config = dict(
    num_attention_heads=6,
    num_key_value_heads=2,
    head_dim=32,
    vocab_size=512,
    norm_place='pre',
    bias='none',
    init_std_up=0.0434,
    warmup_steps=235,
    max_steps=5735,
)
MLP neurons of a small language model. Each row is named by its layer, matrix (gate and up: input weights; down: output weights) and neuron, and shows model dimensions 80-175. Each number is 128 + 24 x the weight over its row's rms, rounded and kept within 0 to 255. A neuron's up and down rows have the sign that makes its largest values positive.
After each neuron's rows, "fires after" lists the tokens most often just before its 100 highest values on Wikipedia text that the model never trained on. A number after a token or word is its count.

L6.gate108 [110  84 164 149  91 167 146 132 150 152 109 162 138 183 124 128 159 125  82 141 129 103 134 104 159 134 148 138 126 150 149 140 134  81 142 130  94 155 100 147  65 128 137 110 100 164 154 140 120 144  90 136 144 133 144 115 131 182 142 116 172 126 161 145 129 121 106 148  86 134 174 141 135 128 131 124 162  94 150 142 112 124 140  90 150 139  46 105 121 151 136 148 126 128  92 122]
L6.up108 [142 111 119 103 166 152 117 192 141 102 135 129 136 134 121 126 101 168 109 184 108 129 148 173 155 128 127  91 112  75 129 127 157 153 135 118  72 142 167 141 183 169 138 146 139 147  96 164 142 128 117  97 140 129 128 126 171 149 119  92 114 119 136 136 118 130 147 171 140 124 109 124 112 128 141 146 168 109 140 132  98 157 132 119 161  97 162 139 136 104  91 151 146 104 110 130]
L6.down108 [113 154 154 118 128 136 176 120 194 150  79 102 135 136 125 134 178 123  94 134 110 152 106 139 127 125 138 123 130 143 175 115 138 110 151 144 113  84 149 163 159  90 126 117  86 101 133 162  91 134 178 155 118 132 125 114 103 131 112 122 117 111 113 135 118 124  52 134  90 112 102 131 138 136 118 154 106  90 142  72 149 129 130 138 125  97 120 133 133 125 138  92 120 123 169 111]
fires after: "p" 30, "g" 16, " b" 12, "b" 10, " A" 6, "A" 6

L6.gate455 [ 89  95 106  94 153 147 147 144  78 128 129 141 142 172  98 143  99 155 128 116  64 134 147  95 150 146 109 129 127 143 114 108 119 131 127 106 111 100 120 128 118 154 114 171 137  97 152 124  79 106 140 136 133  98 133 123 181 118 125  99 110  92 136 145 136 155 176 150  95 152 177 159 134 108 111 118 105 119 123 101 142  76 121 113 108 128 136 149 123 141 176 136 130 113 127 160]
L6.up455 [145 120 111  70 176 163 126 125 142 103 102 139 109 123 110 108 144 142 158 172 129 120 138  94 135  39 154 104 195 142 135  97 175 107 121 107 131 114 136 115 153 116 123 105 113 122 154 143 123  97 143 112 144 129 140 111 172 127 123 110 144  97 122 114 113 157 102  97 133 128  99 158 168 143 119 150 158 139 138 130 160 120 112 145  58 124 143 127 110 151 133 118 142 167 125 100]
L6.down455 [129 150  79 138 155 132 141 148 102 105 142 146 117 108 157 119 138  98 134 118 104  88 107 150 115 146 110 105 129 146  88 123 156 140 127 145 123 107 104 152 126 134 117 163 108 134  93 190 135 167 122 125 186 129 140 179 124 161  96 154 129 144 177 129 156 137 147 140 124 149 117 128 112 131 130 123 123 131 130 114  95  91 146  96 140 179 152  98 136 144 151 200 100 158 136 147]
fires after: "es" 26, "an" 15, "s" 8, "en" 8, "ic" 6

L6.gate446 [176 119 135 130 129 134 126 140 101 116 140 142 153 136 109 146 124  92 116 119 116 175 113 166 104 145 115 132 117 120 139 107 175  89 169 146 138 136 137 165 137 125  79 158 117 156 178 152 139 119 113 130 163  98 127 122 133 139 115 128 131 129 137 132 136 127 134 138 126  96 162 163 118 127 142 126 142 132  99 121 118 110 136 149 107 109 105 133 134 150 161 131 126 141 184 125]
L6.up446 [ 90 151 173 117 136 165 166 113 130 106 120 137  95 140 142 138 131 110 164 114 144 173 145 122 131 168 108  80  98 181 127 100 133 104 154 136 163 131 163 107 120  82 108 102 130 117 125 131 148 141 142 145 144 139 168 152 118 146 133 116 150 129 101 110  93 156 129 141 119 109 140 116  91 138 124 142  87 175 121 158 113 100 110 105 134  86 121 153 146 165 165 134 117 105  97 172]
L6.down446 [156 123 115 156 113 141 101 176 116 145 125 100 157 101 100 156 134 163  95 136 143 138 190 136 131 150 147 152 145 134 128  99 106 128 131 112 145 117  95 102  90 149 139 135 165 132  72 129 132 142  85 149 153 109  99 111 100 120  94 150 122 124 134 126 141 157 146  78 135 126 106 128  67 139 135 111 127 120 158 127 121 131 148  77 105 147  90 108 115 138 141 117 108 136 160 152]
fires after: "i" 16, "e" 13, "o" 12, "ic" 10, " N" 8, "c" 7

L4.gate21 [141 129 117 116 125 121  83 123 153 168 140 150 109  95 139 141 116 150 138 168 155 100 113 111  83  89 154 140 110 103 127 108 141 119 100 131  99 170 157 118 170 108 122 115 125  91 124 109 121 127 195 121 151 163 129 177 131 150 181 165 150 130 179 116 158 130 127  81  83 154  86 127 135 121 164 137 126 130 138 134 153 165 118 153 135 110 175 155 109 123 125 133 188 146 163 124]
L4.up21 [106 128 116 110 127 128 169 117 179 136 103  95  76 144 155 116  97 104 146 150 123 122 131 148 101 118 144 130 147 160  92 138 113 164 163  91 102  95 100 150 141  88 140 107 128 139 171 130  85 121 116 134 132 109 153 135 113  95 163 111 112 125 118 127 101 127  96 134 137 134 112 167 152 135 117  91 127 115 129  84 150 194 149 145 127 145 130 133 137 118 110  96 155 111 147 145]
L4.down21 [113 160 152 157 121 134 119 210  93 138 117  76 121  96 104 127 154  96 123 139 123  73 151 174 159 124  84 124  97 128 159 159 143  77 154 129 129 108 149 127 115 166 145 152  81 167 152 170 109 144 148 132 109 167 111 130 124 110 136 115 135 142 134 151  90 152 129 111 118 143 102 157  95  97 129 169 126 131 127 120 115 113 162 173 146 135 158  99 129 149  96 116 110 145 114 142]
fires after: "j" 22, "an" 21, " Ch" 12, "in" 10, "at" 9, "on" 6

L6.gate92 [106 123 168 165 125 106 126 112 145 112 138 155 144 132 137 160  93 167 117 148 131 122  92 153  94 138 114 160  41 119 125 133 130 156 100 113 105 112 120 150 145 135 105 132 150 112 133 145 156 116 103 136 129 164 111 143 176 148 122 118 143 130  70 152 121  94 161 169 101 103 128 124 134 133 159 143 131 110 133  92 146 122 175 125 117 110 126 169 138 108 109 147 121 103 136 159]
L6.up92 [ 80 134 102 170 123 165 127 132 126 128 116 100 146 144 132  86 162 126 134 152 102 102 127 112 148 154 118 147 148 131 153 123 117 160 161 138 127 120 145 143 135  93 140 115  73  99 128 154 146 122 142 144 168 181 135  83 131 130 153 120 154 112 133 111 175 127 130  96  87 132 135 136 131 128 156  98 124 143 121 164 143 136 119 134  94  77  84  85 159 126 125  89 128 111  95 167]
L6.down92 [158  61 138 116 129 135 143 160 145 147 120 181 127  98 140 128 143 149  91 103 140 141 179 125 122 147 114 134 120 101 155 169 142 141 149 133 103 121 119 123 152 127 173 136 129 147 111 133 148 128  88 110 134 104 163 129 131 133 127 110 155 141 114 121 119 168 130 157 135 171 150 138 145 102  81  94 131 139 147 156 137 126 137 166 133 165 112 169 140 164 141 154 126  67 140 100]
fires after: "p" 25, "un" 23, " ex" 6, "en" 5

L4.gate12 [121 118  93  98  90 136 127 134 111 134 117 160 111 140 150 119 107 104 145 143 120 142 123 129 127 159 159 128 122 124 107 126 128  99 147 106 126 125 134  97 133 215 136 112 118 108 150 137 131 118 136 104 141 112  84 161 134 164 184  84 153 137 130 146 142 121 146 118 103 125 126 126 125 120 174 102  99 114 145  99 101 106 131 113 137 144 152 125 167 150 127 102 156 110 117 135]
L4.up12 [127 122 109  99 113 146  95 139 170  83 122 128 140 138 123 110 133 118 155 110 123 127  87 156 141 186 187 138 176 141 126 113 149 112 171  96 129 149 154 156 139 142 156 130 157 135  99 116 107 149 148  85 128 135 166 154  94 100 149 126 129 111 163 131 166 152 105 115  87 127 109 154 149 108 134 133 140 103 141 104 142 113 146 119 152 109  95 126 137 150 145 125 156 132 146 134]
L4.down12 [ 91 102 155 128 133 117 138 107 126 114 141  99 139 130 121 152 143 108 148 115 106 168 142 115 154 107 144 136 109 135 201 155 130 144 183 106 115 185 158 154 136 123 131 137 116 157 136 100 151 138 115 136 160 149 154 145 133 112 128 149 113 103 144  95 121 108 135 111 125  93 145 158 111 158 113 169 134 143 110 156 163 170  80 145 146 212 145 108 139  91 103 144 134 124 165 109]
fires after: "k" 18, "os" 9, "on" 9, "i" 8, "z" 6, "it" 6

L6.gate484 [109  85 142 134 109 170 163 121 135 121  98 136 171 131 122 114 120 140 122 153 135 130  93 120  75 108  91 138 112 127 106 113 135 150 139  85 147 140  97 140 143 107 127 177  96 140 128 131 123 141 155 134 142 115 120  98 143 115 147 124 150 126 136 132 121 123 112 120 132 129 128 108 145 143 140 111 125 128  94 135  77 175 105 107 167 105 163 176 123 115 100 164 134 102 148 125]
L6.up484 [114  97 122  95 149 111 123 131 158 130 124 137 108 134 123 109 154 178 208 127 124 105 115 137 104 116 148 136 114 150  87 118 117 110 102 156 129 159 134 108 176 116  86 135  95 122 100 168 127 135 130 140 131 164 144 149 106 100 153 124 129 126 134 161 145 107 121  80 175 146 131 147 131 120 164 103 130 116 167 118 108 175 156 146 110 143 107 145 168 136 131 125 141 149 126 131]
L6.down484 [159 113 113 161 136 131 140 133 108 107  99 110 100 112  92 130  65  97 128 139 141 107 108 149 151 129 131  88 186 124 119 152 112 119  88 123 116 122  76 126 115 180 110 145 118 103 132 141 100 127 112 138 133 125 144 153 108 162 126 126  93 124 146 176 176 114 105 151  92 156 144 116 132 127 148 161  90 145 150 146 110 131 189 150 164 145 164 109 203 174 165 112 135 129 105 146]
fires after: "at" 19, " S" 19, " C" 13, " R" 11, "in" 6, "i" 6

L6.gate410 [154 125 163 147 153 145 175 102 131 115 159 108 128 126 114 161 149 170 113 109 116 129 127 135  96 166 126 113 157 114  97 130 170  99 168 135 137 123 140 137 157 112 150 179 110 161  93  97  88  84 130 112 158 168 155 103 101 143 136 114 142 108 113 117 121 128 119 143 127 151 145 189 140  87 155 107 159 132 134 144 135 112 143 125  88 108 134 144 131 155  86  84 121  92 129 128]
L6.up410 [132 117 126 113 138 105 151 128 145 117 151 136 146 153 112 116 118 122  87 133 100 148 138 144 121 112 154 100 168 110 129 168 107  70  90 182 107 134 131  87 128 108 130 154  75 161 150 135 139 110  65 165 130 191 150 100 121 141 141  94 109 126 136 115 114 166 152 145 116 130 165 142 121 153 158 141 117 135 134 150 150 121 139 122 132 129 118  99 135 145 137 125 104 177  97 128]
L6.down410 [122 103 114 117 137 161 105 141 140 158 137 149 100 132 111 142 108 165  59  90 101 164 129  88 142 153 113 144 189 107 149 122 140  92 151 124 123 122 101 139 125 153 130 146  99 130 120 137 134 152 106 127 134  85 106 166 128 141 116 160  75 118 156 101 155 168 115 143  99 126 150 162 131 131 109 189 178 150  88 145 184 139 135 112 124 133 125 142 104 102 123 119 112 116 106 159]
fires after: " n" 20, "y" 18, " D" 6, " N" 5, "est" 5

L4.gate469 [133 149 136 121 167 157 145  98  90 119 147 145 146 174  99 122 146 111 156 114 100 127  74 137 134 101 131  87 122 168 122  99 169 156 143 145 134  97 155 170 112 114 123 112 122 122 150 123 151 118 138 133 165 111 138 155 141 157 123 122 150 158 120 129  90 148 144 154 112 130 126 139  87 168 120 141 120 142 151 102 119 168 101 156  99 152 150 155 110 175 140 109 152  91 168 109]
L4.up469 [113 116 132  76 118 141 150 157  98  92 131 151  88 162  91 123 128 136  85 123  98 100 100 113 118 140 127 137 162 110 128 142 121 106 109 159 151 149 165 157 124 155 132 107 134 117 130 131  79 102 115 169 127 122 103 161 183 151 151 152 117 123 113 131 138 158 132 147 146 110 123  97 107 143 125 101 134 114 144 159 139 136 111 108 108 148 121 135 103 125 140 138 112 110 116 104]
L4.down469 [143 109 130 112 133  84 134 171 145 128 167  52 111 165 104 123 124  97 155 143 109 110 164 138 165 134 103 151 106 135  99 108 150 112 108 108 133 140 140 192 121 148  84 139 116 140 100 138 168 129 125 138 123 121 143 172 138 128  94 110 108  79 123 126 145 133 141 128  98 161 141 118 113  98 104 102 125 130 125 185 177 149 136 146 163 108 158  87 129 157 158 180 112 169  62 145]
fires after: "m" 23, "2" 12, "it" 12, "an" 8, "nd" 5, "r" 4

L4.gate395 [ 92  97 161 100 113  98 120 142 115 135 150 154 117 106 136 134 130 128 123 104 102 120 101 116 107 119 124 110 115 150 159 138 130 149 130 150 140 125 127 119 120 148 124 120 114 132 171 131 119 155  89 120 143 151 145 109 167 137  97 133  92 121 116 135 117 128 165 130  96  97 145 106 157 146 149 150 120 136  86  81 134 130 151 136 121 157 149 138  98 109 151 127 141 185 121 139]
L4.up395 [116 118 136 133 125 104 101  91 103  75 136 121 162 142 197 148 110 121 153 131  76 118  96 143 110 112  91 135 111 103 156 140  73 117  84 168 137  47 130 137  88 145 146 146 143  83 164 123 150 138 157  82  97 114 106 147 134 134 126 149 140 101 128 129 135 143 139 159 137 109 146 156 147 124 137 146 119 145 130 116 154 120 146 108 103 128 105 113 108 143 181 148 126 138 125  99]
L4.down395 [103 124 140 162 138  99 141  83 145  91 133 194 140 153 124 138  94 136 152 124 118 180 109 112 127 154 118 169 127 141 146 107 131 113 173 124 113 117 144 121 144 122 117 118 137 117 138 115 138 103 143 116 121 113 103 153 111 148 113 172 110 153 104 129 153 112 126  96 115 124 126  86 153 149 148 141 129 112 130 147 147 101 118 148 145 145 135 116 155 164 124 169 117 142 202 117]
fires after: "19" 33, "er" 12, "18" 10, "her" 8, "or" 7, "il" 7

L4.gate487 [148  97 127 161 143 142  98 104 111 140 126 130 116  91 132 150 144 132 159 143 136 120 139 136 110 164 114 152  96  82 123 108  88 124 132 119 106 129 136 135 159 173  78 136 129 141  83 128 144 110 135 176 161 126 145 116 111 146  87  94 149 121 101 149 142  99 109 131 123 125 112 131 182 128 161 111 132 125 181 122 106 153 173  78 144  75 128 139  97 124  97 131 128 142 146 128]
L4.up487 [129 115  84 130 153 147 123 134  84 157 108 112  98  84 120 138  88 132 123 126 106 118 123 122 165 127 185 191 144 131 126 133 123 130 142  80 158 139 104 171 152 139 129 113 116 176  96 137 117  90 151 136 134 109 146 122 140 118 109 109 166 108 103 126 164 113 131 124 132 148 153 109  84 156 123  81 123 182 151 145 108 126 134 133 138  91 121 142  90 117 132 144 140  90  88 165]
L4.down487 [114 105 131 149 109 113 146 201 110 165 128  38 156 146 116 121 163 100 135 163  96  92 148 110 141  96  85 167 110 158 160 148 103 117 183 138 115 103 144 161 131 140 152 163 125 115 122  87 154 163 153 122 115 112 130 146 163 108 133 124 128 131 120 127 149 129 107 113 130 124 139 112 152 123 150 113 138  79 149 141 147 158 139 145 174 126 105 112 130 124 136  95 108 142  72 169]
fires after: "is" 27, "un" 26, " d" 11, "us" 10, " \"" 7, "n" 4

L4.gate203 [156 134  97 130 161 169 129 101 124 150 193 132 125 118 130 164  94 119 110 122 122 136 103 157 114 138 135 106 130 115  85 170 166  48 179 137 118 104 130 123 154  76 129 117  89 109 109 118  91 134 128 176 145 119 106 132 127 119 124  79 127  99 108 146 148 141 118 137 141 124  92 150 150 130 131  79 113 141 160 145 126 134  95  82 123  98 153 131 148 171 151  93 151 118 131 126]
L4.up203 [122 129 125 151 171 128  99 150 111 141 123 141 157  93 170 127 148 138 124 108 171 155 132 155 124 136 119 170 118 110  96 172 123 147 149 110 133 150 115  56 114 125 125 115  77 110 153 146 123 144  93 119 143 135 115  99 187 103 136 107 129 112 153 107  91 152 127 119  96 120 153  97 165  55 172 147 108 130 115 140 174  88 111 118 144 118 142 143 115 147 133 131 130  94  53 115]
L4.down203 [105 141 121 133 130 149 158  98 151 139 123 144 124 120 137  98 157 157  91 108 123  87 117  97 117  92 125 151 108 111 116 126 111 140 134  88  80 119 121 117 132 125 105 135  99 149  84 137 131 169  93 117 186  92 120 112 106  84  76 133 115 114 173 135  89  95 124 123  97  96 104  80 113 140  83 150 113 154 149 149 154 132 167 157 120 118 135 116 116 105 125 162 117 140 171 172]
fires after: " s" 24, " p" 17, "i" 9, "il" 7, "ol" 6

L4.gate362 [ 71 134 188 182 137 134 125 118 111 104 119 152 105 155 154 144 141 169 128 131 146 135 123 104 114 106 130 128 103 142 105 129 157 126 102 132 137  81  99 131 119 124 117 154 165 144 101 134 151 173 142 116 156 145 156 138 152 159 103 138 115 135  86 175 113 146 156 136 105  90  97 100 148 169 107 119 129 148  94 121 119 177 119 150 117 103 129 163 135 116 143 151 146 108 121 120]
L4.up362 [144  89 115 136 143 115 122  82 121 120 148 135  92 173 130 144 139 134 123 104 136  91 138 137 140 112 118 128 170  98 133 144 179 131 127 142 112 121  78 126 182  85 146 148  78 110 116 150 129 127 141 146 159 140 131 112 152 148  79 130 130 106 126  85 139 132 114 150 131 162 121 104  99 118 103 139 153 156 105  99 141 110 150 127 147 104 126 146 173 125  90 104 145 122  99 141]
L4.down362 [150 149 113 151 109  95 126 190 114 124  98  58 116 129 136  95 114 126 124 160 106 106 123 166 152 123 109 119 142 180  98 144 141 122 113 164 130 119 108 127 130 161 129 122 102 130 111 121 149 127 134 136  85 119  99  89 172 130 122 155 138 104 166 130 150 154  90 136 127 141  90 145  97 111 138 153 149 103 138 127 103  96 172 140 118 109  91 122 106 108 129 136 141 143 144 144]
fires after: " A" 51, " M" 15, "a" 10, " P" 7, "A" 5, "M" 4

L4.gate382 [133 124  73 149 145 103 162 120 127 146 122 141 119 154 152 107  88 113 122 159 104 103 126 117 112 138 128 154 147 118 180 115 142  88 148 145 149 144 112  98 119  86  96 107 114 136 132  99  96 114 139 122 137 141 138 153 167 126 143 113 107 150 128  98 161 171  86 120 155 125 146 141 148  96 119 121 132 130 147 131 101 132 134 135 130 117 124 134 115 130 131  86 121 135 124 176]
L4.up382 [ 99  77 143 168 110 144 121 102  83 115 108 172 129 117 154 123 119 124 149 105 103 132 126 100  97  97 128 106 129 142 144 153  82 149 146 134 132 142  84 115 132 131 130 152 115  90 135 152 136 138 122 141 139 141 121 124 160 146 129 163 147  96 108 138 107 132 132 120 125 116  90 114 105 148 146 135 158 138  99  88 123 145  85 144 114  95 118 145 144 115 141 130  94 137 145 108]
L4.down382 [154 164  99 107 152 130 140 113 119 157 132 146  83  81  98 130 126 124  74 113 164 108 161 153 107 125 139 124 149 153 133 115 130 118 128 112 100 143 148 119 107 159 165 168 125 130 147 126 135 138 123 153 165 150 135 145 134 169 102 153 138 108 147  76 152 128  95 125 125 132  79 125 151  75 142 120  92 126 128 143 115 123  85 131 145 144 140  76 159 128 106 132 144 101  91 140]
fires after: "en" 17, "i" 12, "ic" 11, "n" 8, "er" 7

L4.gate177 [156 133 116 111  97 132 107 130 131 174 128 150 185 155 175  96 129 129 118 115  64  91 147  84 121 131 106 146 124 152 146  96 136  77 151 158 146 115 122 114  91 138 160 165 130 153 128 141  99 169 148 160 129 157 126 134 184 155 131 120 126 129 149  96 138 118 124 125  94 161 114 131 163 113 131 148 115 123 117 122 130 149  89 189 120 148 138 149  98 117 129 133 128 143 146 154]
L4.up177 [111 124 136 137 100 173 101  93 148 125  78 123 155 166 130 125 113 151  88 104 134 165 145 112 118 127 107  73 136  77 100  96 151 118 151 137 123  97 119 119 119 122 150 120 138 141 136 151  94 119 151  91 131 110 123 109 107 143 174 141 103 104 108 102 139 142 183 103 106 102 145 137 134 144 125 152 128 165 104 106 119 121 105 134 114 145 116 127 103  89 109 132 111  93 108 118]
L4.down177 [126 163 115 107 175 161 133 112 120 152 154 108 114  98 134  70  89 115 131 138 115 133 126 117 141 156 144 110 148 125 112 138 146 122 165 111 158 115  88 119 120  98 115 109 107 100 113 139 157 123 156  82 135 114 122 198 147 150 112 110 131  87 101 132 146 153 123 141 130 133 135 126 132 148  72 114 121 167 144 107 122  98 101 135 125 115 100 113 111 142 126 143 129 167  83 147]
fires after: "r" 19, "i" 16, "en" 15, "m" 10, "is" 7

L6.gate499 [137 113 133 114 176 111 120 112 115 141 155 142 146  66 185 111 122 143 124 106 100 121 143 132 161 162 149 158 161 114 137 135 104  70  88 124 164 110 117 125 126 147 114 110 109  99 144 141 148 125 115 134 136 135 127 113 135 141 196 104  88 170 134 100 137 112 114 147 121 147 133 167 144 135 130 134 107 136 111 161 121 179 143 112  93  81 134 152 120 149 145 165 172 128 146 127]
L6.up499 [108  95 131 207 126 164 127 134 130 190 147  95 130 158 164 122 122  79 139  96 153 109 157 111 161 120 121 148 125 118 105 104 135 127 160  92 102  76 168 102 109 127 142 136 125 128 103 104 150 142 133 161 139 139 127 148 158 111 165 102 140 115 140 117 153  75 133 166 112 154 134 164 100 164 104 153 191 125 132 168  99 152 143 166 124  86 131 123 157 100 131 159 174  79 130 111]
L6.down499 [100 137 124 143 136 140  89 137 110 106 129  65 158 107 111 127 160 141 137 155 155 149 148 113 139 132 130  99 155 122  72 145 132 134 123 121  91 134 155 144 136 117 146 129 129 122 162 151 122 157  72 124 108 132  70 150 143  96 121 132 149 105 150 147 130 141 146 162 141 197 121 155 124 155 129 140 142  95 137 115 111 144 144 122 170 111  94  79 160 141  96 130  88 112 124  79]
fires after: "o" 24, "e" 16, " b" 13, " B" 5, "k" 4

L4.gate64 [139  92 146  95 114 126 132 113 147 136 141 153 151  93 106 148 172 123 135 119 130 149 158 120 164 119 114 141  71 113 118 163 118 162 116 158 151  96 133  95 154 164 112 126  91 150 151  99 120 113 148 125 141 137 113 113 107 147 110  96 123 151  92 123 126  94  65 135 146 116 135  92 157 157 149 100  81 146 145 115 116 124 173  89 122 117 128 183  94 135 113 135 101 129 132 153]
L4.up64 [125 162 113 105 158 152 142 149  85 152 119 138 123 115 112 122 116  85 127 135 114 134 152 144 151 101 120 152 138 104 142 124 104 148 142 126 115 100 182 103 151 158 106  74 117 166 159 139  89  91 145 117 151 119 145 122 166 162 103 149 110 127 107 117 202 116  99 122 104 150 164  97 118 111 146 156 143 146 137 127 120  98 145  86 123 124  95 118 119 148 113 157 112 110 120 135]
L4.down64 [140 150  81  93 150 144 138 155 155  75 130 106 153 123 114 117 179  87 127 147 125 120 146 130 118 117  96 139 139  89 131 131  94 136 112 146 156 143 168 156 136 123 103 138 118 141  94 106 129 114 145 146 152  96  86 105 133  95 155 155 132 136 160 160 151 132 116 111 154 168 130  98 100 118 102 166 144 188 128 135 143 135 136 122 147 106 109 146 151 107 126 133 126  98 140 115]
fires after: " " 64, "un" 16, " d" 8, "-" 7

L6.gate510 [112 137 147 150 176 117 110 112 137 116 102 153 151  80 137 154 144 133 147 142 144 103 142 117 155 120 164 122 140 130 131 120 133  84 115 143 105 156 139  93 128 129 190 101 149 114  76  78 126 126 151  88 163 118 135 140  91  94 139  99  81 129 112 151 106 106 126 158 123 117 112 117 107 128 151 149  80 101 132 152 117  90 149 143 126 109 138 143 130 111  74  96 122  89 136 130]
L6.up510 [146  97 167 113 154 123 141 110  96 107 153 101 155  96 117 108 172  95  99 153 118 146 130 100 172 145 105 154 143 108 135 179 136 153 102 152 125  87 146 144 103 108 116  99 135 116  93 152 120 150 125 105 145 117 129 182 150 155 121 124 122 143 184 150 145 137 154 105  95  92 102 128 105 135 103 130 104 125 145 159 106 107 115 105 113  84  99 108 119 147  95 135 145  82 140 126]
L6.down510 [141 120 119 164 128  97 124 150 128 128 109  71 149 143 149 154  89 178 157 115  98 131 112 132 153  94 153 101 117 120 110  76 138 111  89  95  99 135 174  93 130 139 145 134 167 110 110 140 126 112  80 123  72 146 167 145 124  82 135 114 142 115  74 119 128 118 133 116 151 147 121 106 102 198 119 104 138 112 132 132 125 134 127 101 171 137 126 100 123 100 107 149 102 123 133 100]
fires after: " T" 33, " b" 22, " B" 7, " W" 6

L4.gate97 [ 71  97  98  96 124 156 136 121 175 104 100 118 115 132 119 143 126  97 179 151  93 130 164 121 114  71 130  71 139 141 107 142 150  94  94 111 133 126 145 167 127  84 144 132 139 134 153 127  99 147 130 117 144  63 133 138 142 179 160  90 127 122 117 131 125 153 148 134 108 136 140 123 153 130 139 119 140 119 140 117 140 138 112 126 133 115 109 114 159 151 125 140 159  83 134 109]
L4.up97 [101 138 116 106 176 121 127 117  80 122 150 131 141 161 135 136  69  96 125 110  93 121  85  76 108 153 155 133 148 147 162 119 168 103  74 144 126  90 158  97 145 130 167 119 169 127 165 130 121 133 141 142 130 110  86 153 142 111 123 134 139  93  95 107 104 156 109 168  72 144 127 124 133  60 114 126 156  81 137 123 119 150  78 137 116 158 138  89  89 135 151  88 119 117 110 161]
L4.down97 [166 138 140  61 142 152 117 191 147 136 141  37  89  92 160 159 127 142 106  67 138  99 160 152 126 143 111 144 140 148  98 114 112 101 150 101  69 116 146 119 116 146 132 140 132 159 103 153 135 133 102 129 177 128 102 135 124 133 130 140 158 119 110 102  98 172 137 121 115 130 105 131 114  97 130 102 159  99 107 129 119 105  90 152  90 129 149 134 120 146 124 120 107 158  96 138]
fires after: "ap" 21, "ic" 21, "an" 15, "it" 7, "ad" 6, "il" 5

L4.gate312 [ 97 101 138 119 125  81 137 107 100 146  84 128  81 122 145 171 131 117  95 132 156 111 129 146 137 127 158 116 151  95 144 155 167 113 135 134 140 110 126  75 134 101 104 136 114 111 110 145 140 143 155 117 131  99 133 118 137 128 114  92 118 135 147 143 110 164  95 106 105 114 103 116 135 114 167  87 103 108 120 108  97  88 119 123 121 140 146 177 128 158 123 101 125 161 137 182]
L4.up312 [106 112  64  81 110  97 169 133 132 132 116 120 116 109 158 109 121  77 113 162 133 144  92 145 102 115 137 142 128 143 124 121 156 139 213 179 125 117 110 116 147 116 129 112 110 123 170 112 122 127 166  85 115 159 107 119 106 114 142 149  89 149 112 115 164 104 147  97 139 164 140 135 103 139 138  98 106 126 131 107 120 161  92 138 140 154 124 135 112  97 129 142 114 151 197 125]
L4.down312 [118 131 120 121  73 135  95 184 148 112 137 114 140  86 153 111 120 119 119 163 129 178 139 163 148 105 145 139 150 158 159 147 131 143 153 114 112 138 128 146 115 118 134 150  87 134 134 151 144 173 139 123 141 165 133 148 135  81 129 160 192 135 146 102 154 134 150 116 128 165  97 129 113  91  64 168 117 149 133 138 148 147 129 110 114 116 136 145 106 156  96 121 127 153 184 144]
fires after: "ub" 45, " St" 9, "on" 8, "ak" 7, "k" 4, " p" 4

L4.gate39 [ 98  95 124  92 101 138 123 157  85 141 121 134  95 120 127 136 182 159 123 143 155 121 121 128 119 132 138 131 134 137 145 109 141  89  74 126 113 124 172 110 147 142 129 107 140 100  93  77 110 112 140 152 124 126 108  91 133 136 126  52 177 129 134  96  91 158 152 137  62 125 159 134  97 120 107 126  82 113 121 121 119  85 133 161  87 129 134 115 110 127 122 111 164 129 108 125]
L4.up39 [120 199 123 117 129 134  74 118 172 126  89 109 108 116 117 109 135 145 165 139 165 140 155 102  89 165 135 102 150 111 137 160 113 111 148  76 141 107 164 136 160 166  98 141  99 132 112 128  98  69  96 101 154 172 148 156 108 147 157 106 100 169 116 135 163 123 125 144 125 147 126 136 169 151 149 147 115 170 112 167 110 117  99 126 124 112 127  98 129 123 137 140 110 110 104 116]
L4.down39 [129 104 135 125 108 135 113 186 131 136 119 182 131 146 120 135 141 115 152 204  72 179 129 113 136  97 180 143 132 132 112 144 107 200 127 131 124 129 137 137 100 105 139 157 128 141 103 134 119 133 130 108 115 194 111 120 133 126 119 108 195 130 124  88 130 130 141 139 146 151 119 118 117 158 140 180 149  87 137 119 131 121 100 117 124 137 129  97 137 122 107 114 142  97  97  96]
fires after: " St" 12, "a" 11, "on" 8, "S" 7, "o" 7, "il" 6

L4.gate8 [109 152 101 148 132 132 116 151 116 155 131 184 129 143 167 102  79 135 165  92 133 131 117 109 154 143 153 149 111  74 112 131 125 147 137 138 167  87 134 126 117 128 125 132 126 122 126 134 164 147 118  88 140 121 127  96 105 162 150 127 122 195 133 127 106 149  96 145  99 123 105 114 133 110  94 132 110 146 134 131 120 162 133 165  99 137 178 164 111 153 122 112 183 160  84 128]
L4.up8 [150 108 136 143 154 127 123 136 120 139 159 134 130 152 135  98 126 157 128 116 141 125 113  78 164 163 136 143 147 145 136 148 122 122 107 148 145 155 143 113 110 124  92 165 124 128  89 113 128 104 100  82 117 130 110  96 110 155 117 113 180 140 147 164 102 152  94 127 103 138 102  80 164 150 169 119 134  69 166 102 156 104 125 133 138 120 139 128  78 138 151 165 110 157 109 125]
L4.down8 [105 101 135 131 144 132 101 168  91 137 121 107  80 121 108  73 143 105 147 133 121 111 132 117 126 130 110 107 113 133  96  81  94 138 120 152 134 121 133 135 114 180 154 157 113 135 137 114 158 132 121 120 128 125 115 147 111 194 138 135 186 131 154 135 133  87 109 173 156 177 157 155 107 148  87 141  85 144 162 159 127 112  88 126 147 165 149  78 131 100 125 110 126 149  91 138]
fires after: "en" 28, "in" 12, "ow" 10, "n" 7, " " 5, "an" 5